config = dict(
    n_layer=9,
    d_model=192,
    n_head=6,
    n_kv_head=6,
    head_dim=32,
    d_mlp=768,
    vocab_size=8192,
    activation='gelu',
    norm='layernorm',
    norm_place='pre',
    norm_eps=1e-05,
    positions='rope',
    rope_base=97300.0,
    rope_fraction=1.0,
    qk_norm=False,
    attn_scale=0.177,
    bias='none',
    tie_embeddings=False,
    parallel_block=False,
    extras=['capped logits'],
    init='normal',
    init_std_qkv=0.0361,
    init_std_o=0.00848,
    init_std_up=0.0361,
    init_std_down=0.00848,
    optimizer='muon',
    lr=0.00964,
    lr_mult_down=2.0,
    beta1=0.9,
    lr_head=0.00567,
    grad_clip=0.5,
    warmup_steps=200,
    schedule='cos',
    final_lr_fraction=0.1,
    batch_tokens=16384,
    seq_len=768,
    doc_mask=True,
    train_tokens=127700000,
    steps=7795,
    dataset='wikipedia_en',
)
MLP neurons of a small language model. Each row is named by its layer, matrix (up: input weights) and neuron, and shows model dimensions 32-159. Each number is 500 + 25 x the weight over its row's rms, rounded and kept within 0 to 999. Numbers have three digits each.
After each neuron's rows, "fires in" lists the words (lower case) most often at its 100 highest values on Wikipedia text that the model never trained on.

L4.up327:487507511446495566494488528498480523468533488466507544486490504489524505542552472472513503492496489543495506512515522511507498486488490480513480494479477498543494500529526467477455531464482473464515434476477489528478510516548516476461438469505488522483507516503487511509513509490465518539449492527528533495500465527486508490488516470497502545519457506501503522537481547523538506527506
fires in: "of", "an"

L6.up404:493471518499516518491479555487475512511485543501477463473489502555499514494519511463490496534448510524518478433502528522497488500531495514503484529526538505470478542473520551519463447487501483529517522496506493502508497487516496479519489549525531549515458504499552543522462503500506487497496521497500477520507506476546473516518428494479530507510545500493507532448470498509500453501515
fires in: "he", "it", "this", "also"

L4.up350:511510492477555534451503487517530527513515521531495519496523432491525523490480515472502511552451507511515506513505515465520512470473497477503515531483497529526474539527490525499501525529477520499513509485511523531488493509542473516492472473459516523501466487511476541509515471505496485498533564521496514491469510484514500508504515483507503482515499456482519538526471455561492506486469
fires in: "he", "an"

L4.up616:511481521510523519482455538525502461489537481460515458497506483516488535530495461496505534495454516498523476494534486478534506495526512455465479480514480489520473506528523504478532447483466461514503529472524442524462520479476515532510522548545448500512532493456504485522515485503505517520512539465484487486505484500499480494507498508491510524509510547521478504452550486517503505493482
fires in: "to", "on", "had", "or", "from"

L6.up139:491495499516487493533512515483500472532509468484452529478516480511534444472470547479477524492495474487524495480482484467528509481502493481523499495510489493483497540514499488483505461492517459536517499540562515502519555529503542508547496404509547489475462444518482518507528484502520541519523505540502486509480488510438501524520541506492430522475474447469495500508515498519509514488481
fires in: "an"

L4.up331:494534509501504517524517519471454561473480505483518502454489515556492538466504528455455476531505509517536526443490501499515502503490473523469480503504482526483512498501523476508529498514499470511486533521503525523510488466489493496519481506497549526479508482476509526496484517437489514512500497436522486492529508470594504476533452524469509510499505494469525475522472479502485534505517
fires in: "it", "there", "they", "team", "player", "this"

L6.up228:471442520484504507514449488489507492538460499490483483533506494499474541502513476501529515515483509482508477540528465484486499494517490503506520457512505505481452429462460478486478456503501486522523541482438508463477487530485491507484505522532506506500498463453523529497456573493521532476519520488502546477483516480495489560524490487527492517481492514473480511484506462493466534464494
fires in: "0", "2009", "08", "2008", "1950s"

L6.up378:495546527482500496498484527521508526476517473524487531520502510472511479529471512488511503519487511526551518488494505502459481501489541524503477458542512504473481534502500532509523502511508489448525507491461496482504531513517514445533534467507490502508496564467555496502528501510521500457525522483429476490485505516489523528502488487532489473509475516538535474521473534460558478499536
fires in: "as", "and"

L6.up740:480560564503436517521519517489499491469505499515492470503480485497492460467438531481507509509454506510514473445477510529514462526486538520513495521565497508500505535488500424462514502529487500511474485522507450506476518497520483490491539498467521534500530528502510520472499500517536539479482522483528473488491500521472518511541496457472536506446474489475540480494499506506470466548519
fires in: "and"

L6.up744:494501515504447492549489464468536486542495486498484515515486488494514459484507555528522505515535519534501501508512489499477524485476489478475530474508461524495489491493444488510526487497496526476462470545508451506483507541531503506539518496527481508516470518485531535495486469491472488480502485535486474489504506493478496538509556475452441447467528475480527520515526520492510501561512
fires in: "to", "of", "for", "about"

L4.up297:463499497468444534506505508522469477521503543485473498497530497509483545457501504481503518520508454524508494547498442522508520488516511458468499476470523509483480514501529536499552475516521453512512499517559497482504532487479500463524484511489511440511511532465520484513442511498460498506495546500479440496484508494454497534517449488522571577529515502497492497508478509484501489465466
fires in: "in", "by", "on", "incumbent", "his"

L6.up439:496487488432499539499523431484504545537518483481498538533506482571527478485443491544489528485490474513534489496489493483499532478509522477478467483507516501486537520489485486470484555493539479485538508491502454513496480457505475485475470487482503508481482541492480475504534539483476482513505498507495526485464507477482546471541479515518495499515538528543510496513462512469531516497508
fires in: "in", "of"

L4.up628:505457530545528500517484457523483498497497496496494469496444498551520499492487471485528549553468538470529496544487490481469463535480493461474490464509535514499487448523534524532468515524498459533546489502494512522464517496539481500463507510485492515526461460495517511489488513472492504500543496464506452503523480490492508504495476508462507512516519521499474523454489535495475467536456
fires in: "than", "and", "of", "or", "early", "t"

L4.up149:473507445498524485459531472516458529518503480512502508474486523544495467461497505532478531502521506524540455492492503517530514519543510506521511458510497468486478521505516463537473517454462517493544481452488470523461549484475536519504486530487507537497482529475511501468490493500486476520494503511500536524484529449508522523493478471508521506560521517497478501502508511495526495494471
fires in: "the", "and", "also", "s", "bridget"

L4.up161:513465554537470517480533551487516487511490474508546513516486543535530515516496500478477514467492503491491508456516474506526508507483498514513522483502503445526505466476529484487489498464484513498490509538500482524462531493503492502464500477519475524478485503510462471505509478512500515530518476458530490564549518509486549447468494541517503519543515496506465495486533499497515532532491
fires in: "by", "for", "from", "after", "to", "when"

L4.up256:508528520479527508496545496480471501531560522547479502512501527514449501481487522497533516490495510531447513479503475488515516493501481554537517548501504454488530526454516546461482508510512481498531493530555470467522508514471455493475508463497521493440448471458487498523513526479522482524501535509485512525501502491523488482520494492494529518481503505480510466532464452481472482488538
fires in: "he", "that", "the", "she", "each"

L4.up701:493514492498547501475461528510498497507475450485496470520481503510473503508506518499437508516517516475519511432482503546511517477498453485510451456508476494514499521512485471508499494489482474507461527491520503533493512501528499534501483490498482503477519526480521467531505532560524483508505501457543470485485473480503513507493479490493522558511504454532471490501537490501516530500495
fires in: "a", "is", "an", "aeneus", "had"

L6.up361:527514481482529514491539453468485488475558537490512493476507523551537516498489552437472452531462509543504502497480472500492517484499484522497503482525549481471527512503547534512459473554480508492497493505514467528472505475489522491509497536523484514515438480451496504532493516467464535517481510504452481517501511498510488466524502476497539485479502511497493516503507517495518467502505
fires in: "that", "and", "they", "also", "was"

L4.up66:526478451431505493492527488510523563538514500485475480456474509510462487517445502474487546496483490504555462503501494475516506538499476507514478485483450472504486458531506489513493521517484480497515543537526487535470475509557466561492520490493534491492530476449522507520475473464505499486487491503486526524462498498498489546503477527516527534531508462493494495502451554513490482484509
fires in: "and", "officinarum", "or"

L6.up7:454531492519487506495529474497509499502462468523485504492515497492476508515489490507499552550500516561471517454484486487518509489522476545461500479515520520445490513521459516548491498495501487529495566525501470513492503516516489486499453515479479460464495516521478457507521537483519493475533523483474517473499498501471473534511485507530511490453458512474517487512489466514496525519491
fires in: "in", "2025", "2015", "2023", "2005"

L6.up29:463505463464464512538511537489516521484541511491470512540444483490522487529510496547494477516523531538476503518502501467517506482473485475495483512498529487441494548474466525508458485493485504478476478507493527507488482520452541471488474456501531508501552460482515468477526489509576494483476549495509488504504504484485499473537452448499511513522461522529562478496450487478504489529529
fires in: "as", "was", "debut"

L6.up632:499537516488498504451489518524507533452510476515508468493459473510475510515475502492510475498510539560513468516476529485546484517505505542508509507539493512503531532518464514454497501471502481494485464481512484494513511522521521495466461511488501506479494468515497470482511499540505536450513488573476530481460468486531499516527477524535527468526474538500463527496474464530503497486493
fires in: "he", "but", "later", "also", "courses", "hispanic"

L4.up659:514509481519533500489562545511527469494510479534452458483508512504483515505509488480519548559527493533560491511482527465541508525476536514528485500476492452542498510521485491464479522501526458473508489517500506481518478490538475494484508487479513467481460447448510481475478533507490499507452474524485497469502517510499520492469537505527523553480463509503502480517504529463484497473519
fires in: "and", "2021", "2015", "further"

L4.up183:515480546471502491513478476547536505459505514518486508482469513527496508493417511494478499516462531478491467500527530486504487527522473466496505468472491498492535512474508497484498523487475494484510528503509529493517502484491503532472497490479468486495514504489520475519504487486511528480512475517571472471560529465525529504509457494510513501515461480511472539500501489469501522480545
fires in: "and", "preceded"

L4.up137:488494481479482483489525527463474495480467520518495479487542527490457467479534472517519557495467542502468497512512468493496506489493471455517498544475529480486500523536495465522500504536498506500466479480538502505496534515510486510500479511495525443502480498484494481541507507536503495528433455510509531454486467481462505524525483522542488516485506479499522512508492491460492555552532
fires in: "the", "in"

L4.up381:485497531462494515511518519512515486466512534498482487502500554445501483544465531512511490469477490515493508469507497493516501464502513437505481467504466488513469478501481493522468489522439552496484482526488509495483513447491502475493496482448485482529503507500517542483485506542475485536539488504486542477487483523515505521485477489537519452483513506521527475495529485491520504511585
fires in: "and", "of", "is", "var", "other"

L6.up227:501500517550455498501476525520490528488520488551479499488511541504491482535469504508515500554497502489504481476509524520527534483443518511472474459526489504471481509495463527522480453500496507481483480465474459483465512561514505523475533501462525523523549496488506508499516530462498543520552487543477484519479519506527502535475501483523523473500495480522538523499494506482469457523536
fires in: "for", "to", "both", "by", "between", "after"

L4.up8:505472533524480553506474535474481510522499501490512451472493487523512466492450474484507563512478487514526512508478469509473541473476529560487477486505480478519489494501520444548518471512518477516461482520495507513473538487472492519537531513506499486461455490504480489533491492454483545505501540491512477528450474495501474505528504490515494502535534542477479493478555489485465489504512
fires in: "in", "from", "of"

L6.up345:514523516526490516509500452453473477514503476524548527493534524507472517521498529487486438487520514546497530507489446544496506495478541442476527507526496522494526533486509499487506455500493531481501458501562505523484501530489454463517535496488501518532449471519516491534531458507528499495452510474501500490505492487470493500552505433503455549510515475535485477529512526505525499511478
fires in: "an", "2", "connell", "1"

L4.up328:514513506496512504494535509493478478520496469491495514487486531536516510544510488503510512452449493532456474518494515502478537497449507506557511526497490512472531463465520487477469509535497537492506467501550455544492542496478470470514483487471488514474453499471472516493505559491453517500496494496514506458586490530516491489488509501505500491490526489478482507491517469493496531491490
fires in: "the", "same", "each", "his"

L6.up186:491479483512507502499520484478496513452478494541503453468504511511484537510470523474491547504492463552466495521503454489529497509517488535498518496531509506459495460485476482465502465487529495475438494516482449472441525496535500474484499518531503512557459485494503545484480506495493486488522527531542474554520448516530511505512545489499484490496516482469514548507476514540506510540519
fires in: "that", "which", "below"

L6.up259:537511497505471513497514505485489491510489492514553532514514452547533496488538456538447513507465526529497491488506505474499512497514504511480509544550447515474514473505493521515514486462517504529515464521577470497462515506440482468501496533480505480481483512515506504493530502467484530515502476508517481477500506483488475565487501512454481559500481494476503490496483501512490496450450
fires in: "to", "constitutional", "an", "s", "for", "i"

L6.up631:518503476460471500523533539503519499499492521495473506473542458454504494443472489530512465520511476553515484462492525513517493508487478475500508470512503516539465503511467498470486518486502527472527523495509496509515498481498460464518495492491530499535422478499529478496477502487507518471481461526445550522471478534480524535526492501526485517565473538493471521515529524500497541545495
fires in: "as", "and", "years"